python train.py --num_hidden_layers=12 --hidden_size=448 --num_attention_heads=4 --num_key_value_heads=4 --head_dim=64 --intermediate_size=896 --vocab_size=2048 --hidden_act="tanh_gelu" --norm="layernorm" --norm_place="pre" --norm_eps=1e-06 --positions="learned" --qk_norm=false --attn_scale=0.125 --bias="all" --tie_word_embeddings=true --parallel_block=false --extras=["capped logits"] --init="normal" --init_std_qkv=0.0238 --init_std_o=0.00643 --init_std_up=0.0238 --init_std_down=0.00344 --optimizer="adamw" --learning_rate=0.000498 --beta1=0.9 --beta2=0.98 --weight_decay=0.53 --lr_head=0.0115 --warmup_steps=278 --schedule="wsd" --decay_fraction=0.923 --decay_shape="linear" --final_lr_fraction=0.1 --batch_tokens=[16384, 32768, 65536] --max_seq_len=384 --doc_mask=true --train_tokens=314400000 --max_steps=8353 --dataset="wikipedia_en"
MLP neurons of a small language model. Each row is named by its layer, matrix (up: input weights; down: output weights) and neuron, and shows model dimensions 176-367. Each number is 128 + 24 x the weight over its row's rms, rounded and kept within 0 to 255. Numbers have three digits each.
After each neuron's rows, "fires on" lists the tokens most often at its 100 highest values on Wikipedia text that the model never trained on; "fires after" lists the tokens most often just before its 100 highest values on Wikipedia text that the model never trained on.

L5.up1:127166121132150104155160146137115117148091114114144114155118143152159136108140129126121164097169118117135134139182103114178119120109126090118085111140132154156163111145130144124138120130124131144150144136109109068127151094148134097144130116114161140111131122112112105124129137102123118102114105139155102149087119153109142106129159145121142094133140176148135117129130149148117114127120144158138120103118106075108147157137109093141172153097144102092147093143135117129116135103143123139133147109122124137151106098099125141139183095156123117137149144106193090121113136096127152117
L5.down1:150124124116112143110172094108141125137116117079149056147045180132112134142129119137104126159134097171100087103107090128131130163150173148095160147107174121123131143113145121078140148103140150142096137153142085119149089122128192162138111127132157132148133091083115108137134111100087126134154154172120162115128108101126154158123134168131143115090160077128154107121133093119129125118127149109143126131125142152139152111061136151114055111119144107168134119126122123137146135159111139152161129190120073154123135131139085064065144101154151084109093121127155161095151099141146163104
fires on: "f", "st", "c", "id", "in"
fires after: "b", "vo", " V", "il", "ri", "vol"

L3.up508:103136162135086097116160135135180131107126131125103112129116112080109102154106154155152148135163100141118131116165132148106131150112135107109120076100080106151135143117165124132112141132118110137138120145105100140157181120140088106119153112149148133145122182107123141124129137072120143103114147120141131143080125066134134149097117154119119125081145208137106066135112139117149097125138133158102130125133128133163163146148098139170104089100142147147088135116068133121144194111101105072155121103132119128113166108122153154123130126180136077130090159129133094168157161146093144121
L3.down508:121117125135159172146113141153125112126139133097108124118114175169109099132136142106142103155143130136171106129131084117095158103144114141147158177132112108174127162100154109150125099142102147147168153101127145196133096122096149149074114121142146129137158124133191156141145135145121167154123107147109107117136133131132096095132137095127146111166106122097135124141099122130127162145142143134147134122126152132173150134108110122107126101149141172161112074119143129095143124121120129095098100137118132120122146131154093102105119104156130160109106102144156107101127112112153159085
fires on: "our", "ary", "ri", "my", "king", "ter"
fires after: " T", "ar", "in", "il", "or", "er"

L7.up805:130203149137155101145105169133193148131106121112119162104153095114130153113187115147119113085115130116116088150140114159121111148161173088106151140098144157119172113109115178122123132157127173133098159121116147156137119121140107084104106086106106123119139107135154107121157138108156150144137133074134141157147106176091122116144184124138094158096125157145123104133106135112090096149157165157191109126145107151137130133120114165130146116109079152137127127126110167129117135136120141128104097119115182135129133162126118192104149129122137124138156136128138127138125115125111147158
L7.down805:077175165095144097113108150231119140099111137147152152159140136126117107092117141168122146086112114112134126151131105112121067111145117167108143121084119126115124113092118116179177071082128141159128098092138119127133119098157124111131148109146126112119144113152118104094101153118125114143112143099170119123114139086107096130127156140092105148133129128167118176122141110156119116112142159148139136157150137129099128139136150134130115150117141115151215132115131156125117083101140154138110099132142086112126161159135146136116155153122150094130144180094128135101132107161098110120
fires on: "ur", "im", "re", "ro", "our", "co"
fires after: "s", "app", "up", "x", "t"

L5.up20:180190137177122130144124161113106125118126147130114138143117134138144100120089157143124105111124140119126091141099146163137109128137193094120127132135094123169155145127065084110133123134115148125119130107145107143123124159181118133145116144101124093099123140157146110150134136115120116101142135146176130107119146152092108141112161108163146129129150118119130099173121138147097096175169118147140074123136097152155132150109074164120139087172128093141126126118104136139099118125148135126109122138129128130136108145081119135110181133120136122168143131143158107141155141159108064152
L5.down20:126135160126116125105128152000133120145117135133127125133112117128138114117141128149125139117145121122132120163110128144136117124144143125119110125123155117136131114144108127103109122147131119147132131116149116128135136133136136135126136131113125122113122113155146111116123137114111134114142137103128126149134103125134128138132143144192124122111136136124144143136129136036133117096127143127121118164102121133149132137111117138127118103146129148136146122130132120134119153121114128129136128127126121142129103136118126147125146141126126124141120146145146125157118133121114104117
fires on: "en", "er", "on", "lo", "ic", "a"
fires after: " P", "C", " p", " F"

L7.up3:125127122150153127085119127133127143062101097109128117144103156132138144109142150090211125137094084135195114126117128126107112103126139125099130134159192126107135140112124159088116137096173123137057151146124154120101137102124118167118108133097122136123124168153196113144121158154132102147100111082089088147152109139106109164087168140111087157126170106142115122128134133155142131121115137129125144119102112141170119147075085103095145095118158135129109121140173108130165095129112124164132145116117131094148144120135118124117128152118148086122118129091135090127129130142116122136
L7.down3:119100143126099126178130124119110139143134144138113108151077132116115172079126079108142133107147147095121123141143117138151087147126134159152160152150067116143110159179148138131090132096124156147154138155168160105130124095105130129088146120126106136134149101135102133146152079109105189135110157126132075127110117144120136130147150100142185128157108089102138140082113125094144140131112150146191096138193122121148143116129110115161073109141116118094114167116131170122101100113167182134116107100158123157111154119109150160158161106092121133139113121135129146108127123169174131120
fires on: "ed", "mon", "et", "at", "an", "am"
fires after: " di", "com", "ne", " pro", " Si", "ro"

L3.up782:149148153102146084123131095135154109091153110140098128133142121092167113142085142153115086138167158104156157122136149076157129120116118117108157095071164101183130129154115132101145153136135103094101123128174160162087110085126158129111110101093072120133126100128143161133177133104111136092132098173153144131100151114118104116124118126101130148127150143114121100120085180123121142152126144174127109118127172128125149174115109127141133132147129105142081124120163137107117107130153130132140122103179109138179111080144130169067116060113085169134144135122142084126116120189117124150
L3.down782:103117123147152148171126132141141136132135133112144138117139103090109117092132117116128145118140106110111091071121149107135140111128109085109081119131161140139144095138098103132131131156156100146139147141075132122124114108154121135147155104139150124081088128165133170153133166149139158126116152110150135109155124126133151096132126143150143137121124090130087111134171153107132126125129109102120134128124119086080177138127128107158141122108095160115119136149156126098155133139119122138144145102124087139107185148104103108118112151084116097133122152129121135102116176115126130130
fires on: " \"", " =", "}", "====", "==", " $"
fires after: "\n", "|", "j", " Po", " as"

L3.up709:201152153137089136086156138137182091061126086079100118152146123158135167086120103106090139156145138108145126083111147120126142126153126124133149141124147135173115113136134132118113133147097105085130139119198081140185169162164199131124126142099123108117113117127124145096139081101141105098129114123142164129102123105111130114136113098137150126105140151105141159136122135115146114128131143109109120091131147154127131093138081085110115079131132073136104122095114071151126123116139149135120135155110139109157121150135145140112134107171112112118123133124173108161170122166125121108
L3.down709:141160136165132111143113115139112134101135137191146112152096157120119116109118102112132105116142165104113117135140124114131150135111157123155142155139154108094178124104118136137145141205120154135142122120085100123120114077119090153089096120152101100144144133169159079123143180147139170154136102128136141140122126119094107135096119128113124162151153078145077080107121135141157141126139116126130117113171084119127141132111174128136128125134131176140116106144127104110120107110120106149113131093154132119094108118103066131165104145166173117132144149141129104156107189109095130121
fires on: " which", "\n", "a", "us"
fires after: ",", "\n", "M"

L4.up650:120129131152111151145103139138114085119140131175102113116134121137125076094124107144176076107127099155129104132173160121129108078181159100145082113134135089169137144133123150103140146144122168124185149128120119086133128182111127117143152130129143162127118136147155136083171094158140131092158127138149152073103123093114126154099125155112156121114128192153155101119096110156145122130108117086127109141119098147172147117142146148141099142124145102146109109159085137131148133120103108155130115100095119125164096140136103099131158117112171134105143140178127134116117142154109149130
L4.down650:140128101119158174088123137194113125140166127148092138117130124126130163129133161127080106100147066135146118142113115118131167191160143130073101152137092113143168091152170103116171086124102120151131112111142132156125163132088120166117100148083091109124148166113101141147124154132133117082110124140147135177106126137145110128107132088126095180141109118099115103137129138117164114114171143128124137153082104134139084106117122120154113148101132140134153100128117129143145132125108140121128121136159104120111130134133069131192150165088119185129108140109113094133135113096126069112
fires on: "en", "ve", "ver", "fer", "ence", "ur"
fires after: " T", "il", " in", " of", " In", " J"

L4.up713:131094125099123116128138147137118122143146123190176162105124132131138110137157147129090149113125135102099175104129134091152091143128137153090124116155143121146183172116133165134117151071105138127129125147112145125097138119153150154174129085117095118132173147136132124116141118101142160187107137103112091150122136124128137140100131158116150184112126151148099164110120131135114102142126105121108127134107108136147153128101152116128100138183171134150148158108138127147146130123098118143160093107088097182156132131111071174094126143131124137127080071150106150128148147090114085129
L4.down713:098130135122118114133100125147147140126100131163095124141155106114126162125155134111167103112139098106099106159136133095156171164098133127129098148132109176122122140144112112129165091121101138123091146123137136118142116129095144137123107131143143124109103117162098167146125148108149124116129153169161153125109127159144153135085131144130127122128085099120125065094106123152135106127151130165210131119125120084156158150150139153164157142146117145106123140118075124072101146121116133120086114123118166139155145116139135123140119180079125133143186204156137106129100133162179122143
fires on: "e", "g", "ly", "li"
fires after: "re", "n", "la", "le", "y"

L4.up860:158110110165157112167111134134143101176145108170144160116151102112144147139148156134130105116138131110115083134114178136088122138111126139098103142141100126085121151141118114106119160133149186122102178131094101138132160112141082090175181143085131123109152129117139138091156127124131155174105119158113138114172130138094178110151142149121126126135129083125157122101139143135135167161049129112132114149121124179117121115093152116105108139175124136131134098105114133149115125113098137110113161111101106145155153090112123135116104128155103122160077141139152127104162096141178142116
L4.down860:081120133119093149113123097128137133083156131168092106123105196132126129145129130167152100152139113108113157093074110135191111152122179135159127139139111120130155112131154136145126082094132148132157145116118136137192101118143116119112147177080123153058140116157101140127113130133117143159141152126149122137139119104121139130148161149106096107081104113087110093140134140124136143157146105132132132138127147167110133119152112104128110141129136106142168111140120096136128125148127127106125066109136126143131115111126126128122104180084125166141128154123149122145165114146121095147
fires on: "l", "o", "e", "ly", " |", "i"
fires after: " O", ",", "y", " Ma", " Co", " L"

L6.up203:146140134084100069134133126151138114106132135123140142112139116166079102078137091105195149103157119131090121147140114111117130141158105126162109133133122096112157100110100065160148096153135132152100115106126112122134109163132107143134160135094146169115101145172133127085113126104127116117127104141127158117150097117129153143135137159134108127143113114125088089112135157130129126135109108104143129139162128164102163106081131099125156143137154134109108087105129135098133125111128097153113107127155136109149103107134129121107160121153133139125099162170147137148137142126167120141
L6.down203:112087132138149111110095136178117130131128152136104152127150152142139161081123113100106110098167137077124116137128158091149133162133145163146113128139162102118127153183128127135140146111142094124133114145124122115136143135109160189103135127092096163149112138123139093132121121133131115151131155128152123109115131145128104154116099095129142158135107164109141114092115113158140127120130146102146114148127129149129137128102121126133121105114136121101190116142092089150116164106107150115131165081090107101148146102071126161132134168107087131099140127124133162126169112163150110107
fires on: " an", "y", "w", "ver", "ex", "ron"
fires after: " T", "t", "il", "T", " of"

L7.up461:111138137091052113147170148152103120096126110155122152089147113113120125129148124181120086161127157112087133131116135165156142125119190082095138130148130135109157155101174124091144176127116105120144126180083122127094115141117111157140113119143102139144150151126155086150154108128116108147130145126091129152168121159140131120113145106124115124136136112149136108128079127147123080174103142154123109123128145123133145177097153138122126109148113163138129089135084145132120117115103115117089141105150103143124075136134118127134138161156116123148125114131154129137108119120116167137
L7.down461:124118101100193175131133119134140167092132111111106074121139103124134091137171153099146110043073117099155158156093173140138141135133125129089158166142134135124113164123113124171127141169113096103153141125125141133126088132166154148153101133119155111108134116140144152155141134142138131138134114101120127124128141086109137141095113090095155135143103125112091099129141141151093147144124105133111131139129158146115183156179103147121143168139135085132153162083145142124147108090164096120107126118110140132150127110132139068115150154104102138105145091153104147157147128117155101160
fires on: "li", "fer", "ig", "g", "lic", "ne"
fires after: " re", " Re", "re", "d", "n", " |"

L4.up560:133136158136151117118097162128156119094109127130113134124130157141129170128084083129137127125139167126135137161166129103131141122126107113129086152105149117131139149137073087114127132137148163167118106112135056090157083178141138147129160107136123069119076178146114169147154159127146176123109154162127129147105112194156119149163171159153120152152125072101142096146162183125152148096119127144169129112150125129125123156109107124109145123155127162149102117115128121190155102127120113122116113093139124143148087083116109192118154096125109138134080100133145112149117066114129115171
L4.down560:118111131114173161097124132126060158172138113125109113155155112105158152127145127140173120110183097159114159110085129120175113148088134137126096125100137115135125153101140169129136128142077143148078124124171131120139164082137130149131124128108107099115148116182138130127106139133165140157096114141104168091139126115135116137102131132121155163119174131155140127092106108128116103110149123181113115130133113125156071151105103152140128145137135156163159088154130136094153156153121097146135142125135109086124122124147120140103107141118149128149145124135127101138109179103150134110
fires on: " J", "\"", "im", " it"
fires after: "\n", " J", "-", " Hu", " \"", " to"

L3.up366:132144094133100089145097087154146090178144121098094122173105127095148105109171138121135084127156094091107152164161139125173116171140150141116136120175071166142150134141159132137136136100123144130144132162096116139135141101132131135105123048144103116102145119153126123157175099123131110089119091142101141116112148073113133125131125161117148105121158100119124084153111092108094114118110132150114146126123124127143171133117123110142102142121185178114105106114124103108155130117131134121167149108150165103132127139112088127143134099152161162155087131137159121137157119156150141121
L3.down366:153138123099156146189124133133144185159144075100111126135150091130116072148105138133090110083182129122125150125127167143113126161093100117127135108113129099152148081129118100100126158135138127125148121113162130099114191133120130171175105141113178160139149136123121127122124084089118153102143141108132165124127118126112161098139137127131107103131129094104092151113160125152092116111108128135087137083181124167138141142095110139139133143121136103115137141134120097153130116173152137118149118093132145130122163143127093135111123114166126101130168091129105136110142117102121113109
fires on: "ar", "ight", "al", "d", "ing"
fires after: "e", " F", "in", "W", "F", "il"

L4.up878:140157111126112155099146077128101133120126116119068141125131144193134117118111157110112147152137166130175138122168147136156126098147116119100093143157130130142143150163122138115153145149099152123144156104136155132108135136129171125108096089082082089127163135132146104125150121141108099086117115152137086108097150151125116125139107133124124134130102136111135152186112131113108121151100133108145144123153117095096170117147122132135178122128138113113131136096142149145110106135104119149112106120100087122118168169093113118122136088103106117126109155149110120124102089162062129164
L4.down878:131105111146119125157119151142171143158127152154180116162149144129131129119155105127109141121146134135114080079121143148102151133117154145119167143110129114112103150080143086086121098098154102106143099098130088148152139126144124132112143114126157177067094131140102095108108132061117151126166124144138123152147130139132082102134134135111188172111105147094082115137151124115136130135130146140141138130159151116115143122102116094118109114103124142114177127129133140138124190104115110113139107089159111162143135114116171126142111130127157141141122117107119146158132123147158132123
fires on: "ur", "in", "un", "mmer", "r", "w"
fires after: " co", "C", "A", " to", " Co"

L3.up758:136167105100138081122124143134149104090127124135122167130147079124178114132105116119109133162166119134109130108117151112138109141138160120147157150089134094116154155146146128072126134118156109141154114147144110109102132085125175086146125120092137158098124106144130133109116150137167157160119120074174151108157139094123178137150152103108118153119100187100143149164126119113080116108121151093155105114148130153133114104151147131122169092161142137114127117125109134132134128130104143112147126124141101158122127137116084174106162136125114143099139135144154122090123138098107153112
L3.down758:129124099111145162125150165130155119072081136106132116108081134163113145155085123097161108165139151100144107115136111143143123121150108146100126148139124159165114126105118147118167104116179110075104128127132136101151115122151129146109103122165105134103103179113130082107124128152084135111094129116162112119105099135105155146160103124146110173102122045142129146134114142125164122155125110112169138114121115108141161115129158142153095150133127146175115086101135121126132110154126130143158123129139160115121105129121158123116119078109143159138161110130151149158118138121105159130
fires on: "s", "th", "st", "f"
fires after: "g", "k", "h", "b", "m", "t"

L5.up366:148174127127152098137154161153114094089104120083122115121109162088124090121130171197125127097114127109106144121147153122116129140130090127124093157210133170116144107144102160125134166162107110112144163171117122106137121130100112122133139116172135145088125109123132151127123154076126165139142150154135127082172113140140123116158122123105167147119140152075098080132125161147080137128128123120125106127116180127162150122113115122126135102109118153116138108161083120152151140107160142098128115107115137151129156132119159126111132131172119067147140115115132082091135170129095126154
L5.down366:162106135121096118163147121119112079136133128127122119170144138101077123091128123120117112163105180199100122141103113102156097131126095147131111132104124155107113121135140116137136086101119143146132088090195091123134155135131144144149134111148087102121132149114079102144104120141158165146125114118080089122077125113150143127121100144124098190157097138123130103110161097129140125122121109137097098118144111101167141143133115159159174158111145143132138144139145122136122115135125119135148112173146123135143160149147195160106163135100138153128067114156109169157162089103102109113
fires on: "a", "A", "ong", "t", "an", "T"
fires after: "R", "r", "li", "ri", "L", "amp"

L3.up130:131122161139075120138093136139159101089109082159116129134147104131135130104128104138145114130100114130156145134115111117174117098130138146144099152115161135172120154098143123101130136101123124118109150107191140097108122131168137163112143118157120115105101106155136158112171100158116123111188181104148133158107103077102132115127166104107105124133138135085112147137122137128152110129139125160151107107071132161127101133117056121146156115133180108138149111146144141152119146116128147118127158128169117119156143140144095141124162134115096109147139124114156103116146141120075103161
L3.down130:136148124144140173108176133127124189129106146132153133147108151129100121160139116158127112120122138107069137096178130157074129153073120111123132101134115116138148087136127142134120107164153137141139116131076177151101092110107102116115108159074135095100099090078134087142128130106129140182129110131160140088140140121124103144112113112146125127144125127180137106114114106121116153116147077101159126139173117126119169122143150102128119131163082116142108148129128138120111088118152168104117066140121115110127156127128152169160084078132138106114106139135097127158128118110147120130
fires on: " south", " N", " north", " North", "or", " Th"
fires after: " the", " in", "-", " m", ",", "s"

L7.up791:161142126117131062121128119141116120127086108112147093107123139110112112127103082144133110191129111125139107096155082101159150117133157139128153130142135122151136161150152146142165129114102109145120153115105140156174126124168183116143112084120145115125136104130113087155155135102134137117117132119103111167116124155151089104137162148112145095103107138129128095125111180116089094100107151134116124087130104193143170129173108120124130164127163135130088115127157129108117099136102121124146104102125110150157136163132136126125135111135146095151115128155147102148141123127105138125
L7.down791:123084123137195179114102118127132105168119126151149150121138108092106134151129109121107182109129140107137123194121148128092132126113129077123127110103133114104096121143119132158121130143172128122140102098149129142135130111127122110119094141174144164152132135145135149112146137084150113164116082165162093100150122118116118150121117121143155100152120132149145124131125111129142156169136095121165103151126141068138120184142151156093125159152102136133155148155130134118142166131114120112112188178130102076157147102105140143119121101135125114123127143130055133114105115082146124143
fires on: "or", " B", "ri", " sp", "e", "th"
fires after: "w", " O", " W", "O", "B", "W"

L5.up841:132157092092117122138118078143140081141124105148103088172144150115176145142159120125116117149156147078101102152089148127142102095131136111084111140128146127109140141131067134123107094081109140155114161076148135132094163121124156076129108087173154107157118170130121098123176109108131134155120135158071113156127110119142137178129137131109127092108124154134124112141121120142161130118109169159173140109112155099132167121081124121129145121157100140095197140100156127122148120127108124177126126159134112099134119113119140136109129118110136119137123124129137147154120125098072132145
L5.down841:132129172107194108128147157148128134123160158104155112120209125136175117124155129170128124106115156160138126135108102114120090118098105098156136107129137138123157125103168107122135180127142163087066130173165147140122133051109154098132158120112137166145159123116121107102107118141124102129105098179106115167147120108112167145137111128117145102142138123068162117117116104143127125119118170169103134115127126179141159147132097111140114114125156125084140139116123127121112166090135128168131100118095085183133078098126161147121116095117139157109094131103101136103125134131149157143
fires on: "pt", "e", "al", "b", "el"
fires after: " ex", "ce", " qu", " Ex", " pro", " ca"

L6.up643:099112159159080097121127071155155111119111124118128085076083112123059109081111107129174123163149127109137113129144125136134153141102152112108148116146119128129130120165120127147142144134159140140110124111135083127142133165091169143154123036098125097137102149141118154133156119125128130089122164132182115128119134113153154128133191140136120146162155126128130112139125166070114130117113144076168131097163162145086152129163125085126143118122139124132120094094166119131159127120113144099130151114131112133110099127108122113098164140140089159165134115119167080146123077133136122134
L6.down643:107143165161107122132152147116099125155096096097160125131103120133123158124102117149112147143110140141109116139125141099101125159150114083163137100116116103119171074121153166128115120137121156109107108146139155116149097158122142153127098158115118113183146121136112067117150099089106173104141130124119177144100144084136105131134105145093094148120146115120130161132140110136134113118169112110139108159134116162123152130141100102117142164129112152132158102145144129116086140124146066130141111145146076102130118116140133133117090170135153128103133141144127152130107091129112147124
fires on: "\n", "\"", "th", "on"
fires after: "\n", "O"

L4.up338:095151119122147126114099137152129116117110132130125123118090133131148137127133159092141115138115094125162128074132100153119088120121130142116142120123112111132155143133151174120113123147098145108111144142143129104100171158128115110118138094128116129169108126114177087149155095098125130137127169127090156121097154139102165139135117108117120122112153130139117106104087110117097138147150117127138131131180116110120199117080112140118143126136117150150121138142113119120117142113118124134127128108075116115123116172119112133107150185143123050170106124168125101120158104047111128129
L4.down338:107158148125114115098138131177099133114129138098139129150138179167117113100135088147153149093112140121156155144112130102107115119135144108110129106112121107139129111132123152131114131139134161135127095148163118104113158121160136124105112115114102125119148162165119131058093093082109096193142115141146111112170129120116133133131135150092111093114148117138111159110120137112126137124093123160117136115113107112112182114154149130126137140079126118162130122101167137160136104160160139106148131146160110105121092121109168149148109166132104108110104148110102135133142140110079125093
fires on: "re", "ed", "is", "ide", "or", "en"
fires after: "s", "c", " re", "ur", " sign"

L7.up824:101133168091162120123124129157126123113124139133085066122163147126136145124117127146113107149154134138105121145125152154132112144132149071120145124118143144186138165111102111069096119174099115120162123154152078144129120170122167119168112095118159129151113111157156106107147174105133128113178168105126121179138140145096148114092148149127127125092145129101103087150145123122092118133130156131123126141135148131145134136107101161116169123165127141170159095127108112144181124125111088134129120102136167117138121159141104105105151127134109120156141088143175122114115160079106143151
L7.down824:172113068105146136137108120174157145157128123136112125117118128120098100112145171069132146097125116145140114115124125103102128154137072087093123151131138139127135143122195067101116164130127134095126161205172136127131145091131135144110128157118163159081139140071120135138156152107080126165215119126134139149157107121141148122146147109116111138092111130198115117130091103166116182141131130124121147117124160127117078125118120148145124137151138158117098099121127151111103100134131127115127111163147106142120127152094148141140144090139117112139131155118101132128125146116108102161
fires on: "s", " m", "ft", " mi", " km", ")"
fires after: " ", "00", "k", "q"

L6.up832:152143122153130142126121114150115162153143131122157127121162126110111128123170117118156105152113088116111112133137120127134114148160162110139162064162155157153131138137146164152113122151130143133092166152156120141111070129159137094145107123134096140134109125117119127185151140129157140156136115132159159123156116143126152152109129090105144095079131147120151167123136128112130114114100109169158125105145166110138138176139140138125096142162090102129143112111057121147145115129073097164127091120114150183133166101097102127127097083114128129125088098133079134096117145167149072092
L6.down832:159129141166154140107140127152117153076100134120140113148124102148157114146147131102108119089095098158080122095104159132076159151132113148118165135115142115154104108115108157108144133131109120147171131132149107150111192112153137154155095092106144108130164171150119115130100089113103103134152085118132095139104112105119130146113098132148157180161148182104157126105117139105155152147108102078153125132100148094108127108142152138167129111113138167125145131077117153139124126159131155116114122147086133134109146128156128087126142095125141110101105053140109103155127167124153138143
fires on: "p", "re", "d", "sh", "man", "way"
fires after: " a", "co", " Hu", "ha", " the"

L4.up96:116133145126137090106143153140178121100133103128092108101134150090148144126146083120135136086141137131115124135103164147163178140130118093111148133108129157116121119136129148121124138115135155142118124105138103139128177147162156130122157166116131120123126203181125152123138135099093175094119174145120140132148112184141145129109149125110151083152146117173117085114141131142146155125107141152113133117094109136130123123095097094093122126157104100152106115119143098096083180128095170156137183118170147141126123165135094101106110137124140138118117132133140113126137112091118121131
L4.down96:098134163131157146147140113160069135120086142172144111146135108098079140147145109102194146082126118126135166130143114095150122112082107117170154139088114110168170153133135121150102128117111137151133116138169125126133146130107095094152153133156122068101091111155088124143099151100158106097148170134163127123093148084115121154119159118142154168058133132181096136119132154130105071115130087116131123098113146089181117154108151109158153105120122120152140159157134132123149130087141146145086157125146065106140077136155136125131135129077139113099114162147133107143133163121170137123
fires on: "'", "ing", "an"
fires after: " ", " T", " S", " K"

L4.up371:087125110112081125126134099170108108160149108094089160089151121177140127124105102125094094104145112142135084127146142144139119150113108120130118112088093114153150131144161148083167124159093145134128093136089111099097132101129120109156130159120122120161141136131212160100123129149142140133137108113160116109119138106124145169106133178121159098134167127189189106131134124127142108148139175117156139137132169120141148113118127089105129155130120085129124083135133124079140113094116153094144101133132163181134110129108162114138159121158107121176138130154108097118114137142076163130
L4.down371:129142086108082085109078130198119116100110130135141165112113110158148113127131120138110149092105140062126160178131125103133130154118164117115112203133153118144147137122161118139132122137145131119131125119129130136114166124135161138139123141108091159152121146119121115108125114136107116140128164108135139117118139147129100178120136137067105131140121130117169110108117136137152106124115178140183130101165169116087164077159145077147136155192064109208100115130121138059133129104120130141090118109122168123113132149132122124104133141133174153149113110097126127105121152190094096127
fires on: "ing", "ite", " life", "ity", "ations", "le"
fires after: "d", "il", "s", "Personal", "ck", "cc"

L4.up302:130143147133109109111094151138156150090112099123144114093142111176123167083149103159152133148116160110167084140152135107154153116162111089135153166127078142144154123130086190135082133146115140163113146119130059106156118162133129114100117101118109102102110162135161142074089153152136141091124108148117153126111115090106146128122118089096133114112130102165146122167152151141134132115129130137105160124089152093105085141140103153098140117119097156123138154128138154152161133128139121141162172105152181097113128126122139142135108159136157143105070082127157129141098119140116157118
L4.down302:127122156136148131131114139147132153107163175137105106152150139115123079148121163137124112119135154107123143129108112132138101119088173131160135134113165104105093107091129120114095162206129129160126137079142117124133172073144143153088146134148121073133095165173160112136126120126133103139133149171132103139119119148159119118090142131121110156133123126123118141108150118145076130135101149128080123092158154136136154145091127095168129137124100146120143144097129105130137146113130107176119111120145095178088113109159115082132149141135142117187163143126150107154127143104149130125
fires on: "im", ".", "'", "ke"
fires after: " ", "v", " J", "\n", " K"

L5.up115:123145108159161111103107092151120140150101122120135123087144154129143104124103139082106134127153125134145187143120143152070141154136151130141148143180119118119120111154129105120114141118093136138140128128123121085117082133139162137117146089096123137155099116145142095132114086165146096160129126153111094122125140163160099147129111111101125134124148136061149145119087154130154155121124096113122120135167142150181182128087113128129161121134134104155143138094157138137110136115128104142118106136081141113132124129085159169092143101118145135119101090142101143120135112104113141153
L5.down115:132168140103132135108105086134077115089122115093136141155144105142135205131130140105163157090182187160135151188141098111143155172138152136149128153107105146150120161121110125110113121082123137085114129116122114133112145132140124160137136114108100128100169122143091105116115105142120129122123140131123059110094124110151116092106147127122140112127155130113136111126143130104141110124122112169096126112095091120130125159128123101160145140065105108136153137110134123131159123185160109130100151101125104135144139086139167117124105096096142153135112099110083118126161139155118120133
fires on: "ur", "un", "mmer", "up", " final", "at"
fires after: " co", " the", "-", "no", " to"

L4.up124:144150122183137135126138124141135109185116127090134155144130133168163119135168176130109128065152169139106103140114141122116113095172122106115086095127141126120156133125117107107199089108113133131147112048126134095123128067138094159120072149060108103166137107112118105137140140126137141142118098122166122165107137090141129163127122149139113093176108136122144081131121141163156166131145131110124135121128107098101129134120115125132102045120173172141141137146146131115124170089124135165129104089161138117111139119157121137172149111133163136110091109133122093166098126151115155133
L4.down124:106107125177121134142151115089122156095142145144110096093130118149126117091125119104114088111123104130103097113095117163176120140087126099124136141102177118144109130132140110120135148128127165127098136153148117154092133135147149149169133121159159148081143123165150121097104131133131174115167123140118110164171106086115140100090111186136112073126160136135141138131120133104176073118115117121121146114102125112123147139121136110139155135081146124139133086156107129122134099131151120107175104072154179135134109114143124150132124178149136140118139118141130142180122128080123130118
fires on: "y", "op", "our", "or", "val", "ham"
fires after: "lo", "b", "do", "vo", "vel", "f"